{
  "norm": "layernorm",
  "norm_place": "pre",
  "norm_eps": 1e-06,
  "qk_norm": false,
  "attn_scale": 0.177,
  "bias": "none",
  "init_std_o": 0.0,
  "init_std_down": 0.0,
  "beta1": 0.95,
  "lr_head": 0.00615,
  "final_lr_fraction": 0.05
}
MLP neurons of a small language model. Each row is named by its layer, matrix (up: input weights) and neuron, and shows model dimensions 128-255. Each number is 500 + 40 x the weight over its row's rms, rounded and kept within 0 to 999. Numbers have three digits each.
A block is one neuron, or neurons of one layer that tend to fire together. After each block is what it responds to, as a language model described it from the Wikipedia text at the highest values.

L11.up181:482525457543478443565481426465475515415505492455433485554530499444577428530531478478486475468486472516515484579517532520498529477507595495616546520484530499545529461542522483550484516513411556443513484533499512481485475529413447511545520517484602455469489528505481507489457547548511526486468587488521548488542458458421506467442536470550506509549517515451411513459446547520449490477599
L11.up199:509513471506431437592501522464476433464486525442444483530466564517467481499476487399512488465458504535528440534501554566493489471464578551548488497492481578527601521512478524484485490540459464482487500562459558511469463449427408547522492565500489494421500474521508517497524516477521557587486486546477522510510478522480549533475422408484506492498504465519499464500578546452505439548549
L11.up543:516481510525492504503507495488416508498512499501507491451495464486489469483461486461431539442457498487501447474480493517508538506495483505502484513515541526525455560468424544565561527489426467559565526510473505415513474492446473581503523496514499489451503615486519533519499517511528553427501460512529479509572479509495543527482438496589583528460376490560556467464471525527496516489564
L11.up788:477576510512542488465532558382471535510517563489469486480568500475476458496452507514509501600522508540471477550504479442536504516534488454598475519537501505510551468543468492531462509534443483495537471520486438501527547487503455612464466510491552543513436532507498501482442490534479536446443446508496577496488449535507533488498480531548537467552506528481478464530531564451525465502601
Responds to: First names in name lists

L7.up947:503541421538491478478496463488466455508491493499436498531507501448484470491516535510513549492467560593544414547498421440476481428494551544540527463460503561526559439511498515493467495531450510502534427477498509471506480450414455470514500561478531496478428534550472504491523540449497575519466511457548569537566424510472527492483493493513483558501454440462446534446487498465507504513576
Responds to: Title or kinship before name

L11.up319:504483510504477472429528468482530589498509531478546514516456566464477541529519553502484518522515527489531547602440450473502425485470460467496480484495544575569515569538504496443535561538413497510497538471452531465518502487515502452550483536509574527522465493499489572566452544533489489557477538490494471459456483420545423514530559589543482587494568493549519444510480505496594435483474
L11.up341:508490522413514491510476501469534487521580453468501556523484459515502433485529529552480437615512506449496512567500450463555456550508517499477469540495484587503560451461560518498539477504512555499521456424529487480522560496546528443503456545464495492490493492445467542478441552439509492458549542467548542498488546511486527478479529575541527445551520506508512547509464499582496583482482
L11.up399:460408471550490477536519527529541524457524476508493496418550547454516521459519553487450485511557453500475535464436438529462452522424469473480413551560473460540525529505504430510495493509519511525584521482605530533578551524536500390543492567552540498496566554484466539482549487522480555528479490537520536497482459514588418460512570447500496489518434488535519403512447492547463487460537
L11.up936:535493511537475546516476549464476477476529577548481504502467478484617501533398508491560478500504529482476517471473388464500515509527481545473529513546485506513530471535539491514518418435471584572545473470472522519442476555473489466571466521458489532520475501517567529476526488466491583524451517540440495459530539438476457465520509526555502569504525507536496471498512482519524460518579
Responds to: Thousands-separator commas

L9.up21:561507486536486431474482539510455550493514489434514506447470523544541473452427538429544465525520474568482538474502520490425497527407462492492492553485481521588502523556531497487493540554444508473462522458520476511555512562522505492562416461493565491494405466522534522489462528515490510451488520482418493491453517536460521500513495572538486512413402483564482471514581499501552515573511
L9.up121:499480465523495490475408472431436591465540536479393515543406566505448485492502485494557562492478490483475561446551461552496441505494454464453446524498568456584540431518484500448522478486472477539520502487519552492545545444582526504570528459514502425549493453515512482465484538482545517483484461447485442523579488516497524526487514497494540531502444414528534444480479528542563560433472
L9.up139:543486546474505505499533489509533435381493508514465537557483549480564435440528499519490550511526474529496516506461523446541409591528402513544485515405501538465538567512506459488448503466488498480506474567531520448530488459453563432536538533388495513546529512545512499499474573492481524508526535491514525438540508430547368441534526505496564572450484486519536480463560528528493420545469
L9.up166:488519523481570529545504478451432512483514522433422524498505404436428523605515504441487529458541508447502546488501538568476496439463522370561533494472501535553455462533512528493546480549598470529516589468523584470556495445570493465508431445523500506540480518472543565537483463464487478525515502476484510521524504470560488533520414492528495543461518520471499513512497505516500500500511
L9.up472:465460460514502484539516516476522491379418464529450484481446478454516464495490525411496548531527449499507504492462586463486497571468441435528472519464432470477570496585537435469443471458464479555536466516572476510588439476487543514485546471477451465578463496504591491496495554486463544536489605520485517513561466510496492479459582464580521495451560500548502483371513512514539466473500
L9.up506:480569441508506481493556548436543447441476506460469568564471513431471482504464486486499460477511536462529495587525425540503526520464477508497457524454427531495456484514541477419437440469512539528504431518492504393540549525515520484546465478532546535507454506461468504485483518503457463496486587446478517401468521470434475450506474465538485494474548470476533486512504517538441440458523
L9.up612:459476504465545552496519497477507529527481450494497430495538487525425500530533479429546529442430553465505496592556540489467438505440543501616525487546489499472462557592512471561539483524433471560490464430418490473490439492551566551563444415519536486499532493506569523490463479474510497513476466467462533434592506462539456481489462504502524502482491511532481477429495482573524425560474
L9.up663:508467504530532526506554512470554489412494434440518553441449470490529504510470510411619572519423480431479506594476479501493416528578453430434483541501516489513516463591513488496513557511456502470512541462513534482500461428534518470522549495499479451610471497461498463514509511492528529513490506509453489480571512469480487443550524509550460571527494418484535446569523524501522462520465
L9.up715:503427428500518540467470482470438495406594502446500524505508520551483397513455515514565475469519502464533531525503546449537564481506531459565560530485462449480457524484505479501493503465548591491500525523515540473482498472496479521525528500561431478558489466591527487510514517471562586542448489507561480467500443507569501520479488471547489601519525456450477538533480510535509538474488
L9.up766:506504471497535489457479477523502543463538444560507480496520505416457504465490477504481469507491626556503448425457520501489508485459441526524467581509437454466580421505578453484481521437501459519487495546536552447468477503394542472605463513472582576508561488498534511489454505503533511503468519428476563515455563445565451575483470484451540557491476510526503529502564484462542517448544
L9.up791:542509514466527576495504478433497480459545497493470486450367469515578462532482521457447454485490546506413502494493401517523476472538442517544505547543514477547492520450540494456495527512612522529518531506487443515456427554524539498440525554556495570494496457519500475472471526487551527525423473473425516484500538474510511463582530508491497533469504429513531517539455517517489482463468
L9.up837:443481509461506545490454526473539472461497489386497491505459487447514543504533550492474472465460455531533486560519529441448511551466473547483464497571513538476492468529455454472463507556492535591448500521431489480440479542524553485563522482569524529555530491437476562489444456469530495463477505458433532529420515535454581485502469567524468548531559555502547425479451494566523493471466
L9.up851:461510525494495572555538554445532477519450549514462545520520464498523515470586486487464540536439429427455480453484478470445509498504474502534512500586487507520512521539474534491435509511460542498464530526526487469413529433521494547494495490558477594549491509575486402441481541440446444487473596539488413522497520557453512562548493484502482499448511494497424433509525536586574523429486
L9.up872:521455492502511512492452432491473419484465493527426480465484507456486500509508563588515494468533513430525482508517520475519515481547479480492519603487467444500458596516516534502437385535548576487516453538461557458490476505495524516463499599466491494545463480529471491482490490513490487529500552493531506464544484521494515577536468513484525565497516474548492563474491471484528454485516
L9.up918:518512521520461517487510517472572446462521515514399476507544521448519553499489544493623478499449563488471528503544445494516525563523468520464530526545524520577458452540444493465502570531532522545513483434511535506427524539480560478506550508476540528453598444462486578501430522504528545483501489488486514485453485518467491480436539608500492509505474452505566480492468437490500545427517
L9.up977:456518524460512479491559541544544492389392514448541512467454499498524521504525472507535483544480530501490500549455448466472583448518519502464420465478511538472538477538573526508423439458425503465491534493521491475536475556472567440468496524483466428485471528520429500566451488526495516510512496546503531467433527488525472567496476499496454519497472490537525452477454522583418436496476
Responds to: Thousands commas; "in"

L7.up204:509458428505506509493558469430483502446561509496432467461559523538490422452455524486536487499486437478583583470588524453532545464503523506505485570565539384576512515513524540511504480530500525543535496396468500517535477514471499415552464532519452551480492435503480443440557529440545505487463562520495518449564521491488474477401556504539478492461482487460474471494493514541591565492502
Responds to: Location-introducing prepositions

L9.up59:409523462525560576507583452490554477489493515529510482512521440510494472436497482518413516511546500493459480441522580489484543535498522478593436548474514582474531570610537522504480561549428519511436455509463446429514534468504466537541460531438595555452500508562481488552505564495495539493535564438570506529490523476464484503551579494477486451525547525517489510528440571548460522424486
L9.up91:565493504529524527474499468480510453516454475566448483549512460481495486503542446431522570522524459445473421504548523460552460551483546509572521550446497504531469530581514436481469524515490524496503401496552380493498464504467510572501527501583497465490453518482441493472465464510542523553488486549489497509501487508532447468462462512526486474531463505445516488520531520429582548469499
L9.up214:602511588487526592532465494533502448410531448538500434425570466415518566472468483506489501498546514485480487493532562410481483565424501519548492533510525521611546536573475498555518468503510455484487504501458505468486533466436468489604570487464492515590484494472526557505458537510458524553529446469466552489558512517526518480437511513500503502480519497591547576497449485530454506506440
L9.up221:476488504520475507494506449514474482499552518465433455515493508523550447435501490543490521555462462505427509557512427475505565451410559510502537583473438529474535472456488470524442517513447546510480509412472547469445434407457530522560461476545549468548501442455525494508398515479523506442436464490495527522536513517523505564515503560522542483422452535486568470466514471524446419464519
L9.up250:513491504449534548530531502431543484455582402502462456486502559523533476488437434469509558589431533543494420526454508441514548544500487483536517492487454493545533445446505491537489523564382568520493410474487469503468497453492505466522535502425535470525511507436540519479451479462501500437443507486501455487549532487494504544493506498510478521488489489508482476505497472577544524479565
L9.up417:487461423492531505480497477479539509534421466439451499507536464505506502485486444394488564551461532442508543559498517419464536480522442507539559496553529532500548529500535515575474453448550525514556483473543449493467508471443494592544535524489546451476534479538531529486457536483582593447510515394419496528422462502451519494508552560509479481470462463521514433459540470466468560443505
L9.up420:529506492589510504506486522473473561473504439492512479551577543510547432540498510478456527535490582510508446527463470481451444459529519518580466440537527524547443478504467544515521493594475531471503453521505499466489460483451431511520489500510540527432520451455450516529456521503539510543519510447436499443500484505511546490504527489512533492493512466455488477590504475526480480560519
L9.up484:500515491516502553449463481480476480450506447530550519517458480491491521406488507518507550539490487488484423593484531572524484496475449473501409553537493533474507450514454483549517476430528499490495503547495579516477444455455463461506556445497542482485426526506478492523442502431494590480503463533536393585464541509559481560453444498491464484502490413651472467528530504476451507479533
L9.up511:464500527443526500466524514529457518494495550530511549493509538432440520420505578506532476486470499537562521500443591440509572536527497490545543505515464550473509440529532525527479503535514454479468521508495466494526574451545500548548551489491565442542505539523466468484463534445544472452560498388472504495502487499476480485496509478514445457512507430486456415516472539492524466451469
L9.up565:516504482482458512533531453490465538541520523461465432550469430478451548538479548517490523483478538421475485541520493566485492466468495464545478520461537581548444481579418471590499470499438514576497468508527491526522520561439483501498525530484518488557454490513445473421448538574469520443374597477546513440525498494525532503421478529560529442498457548483491504571546446498476468443489
L9.up574:521490531500506500595482541461475503510513443479442474407504461571516463518509503534468541522466535539472517508496477487478459457375439483526522565533522474528447481475493451554580450496491518482558485514543494459495383451508459468518482493527541450480501513419478455496539459524508568589548479527516486505546522531480485469567585534493585472488537489513450494535476533520492526478488
L9.up580:526465500512521522454599503478472508463459548570530548511475519562498454522454411489563497521486533569476472514474473456448522518503521509571439490516491503482538541550508488541480544460528533520470470513460513498455532485545517409527480541430555558490476447460472506500457527510565484569455480490478526448447465540517438484424490545517500530543533521425477482529471480469475532513550
L9.up686:566562514470488530474472513459482497552538444485477500536498526505498523521497518513456529469436476591518427556548495484526519482498435455495490514539510514528519485483507493557455548494406527475534516470515439380518504484448462543552515530531497499508453503552469442476487562476518499519488468399503518518524456514553440501508512487483562558473484522483501520557515528515449462445521
L9.up723:499505544534519506543511500477531504517498514538505468488527463520529432451519546473513461570447516521519488456526539461472517515490629526509514453515565534573453484460493448519521478521467526543520510491480449453436446558489497528558471505486563441483486509531483509490501460466524562507445500474566482554439507461536479587466590518534502480534514488458527483562472493470474516481548
L9.up871:554440472540479534411532556489586486468564458504452504536512485549507464467453546477572541477477504499473506498459461482461439481453565570480455491523522499568509553533440480511491567450503537461546460498473489397535510496476501476435468531497525479462483518517531489451481511437504597469452530455520588603472462529454485538530558553494434532480521496422506545492490494481517521497549
L9.up936:494488465484464517506504525438481507538521464499428512487537471497481422496451527405514457433522530478537456471493434417522533519484480509546523545527535464533529474572471434472491432465507451470436484503490555525467518447424470505579592553517569472556469556521460513494486584499503500550545501465519423507527523502572492450428526526530533474494547555573466504481519481482509497504510
Responds to: Before a person's name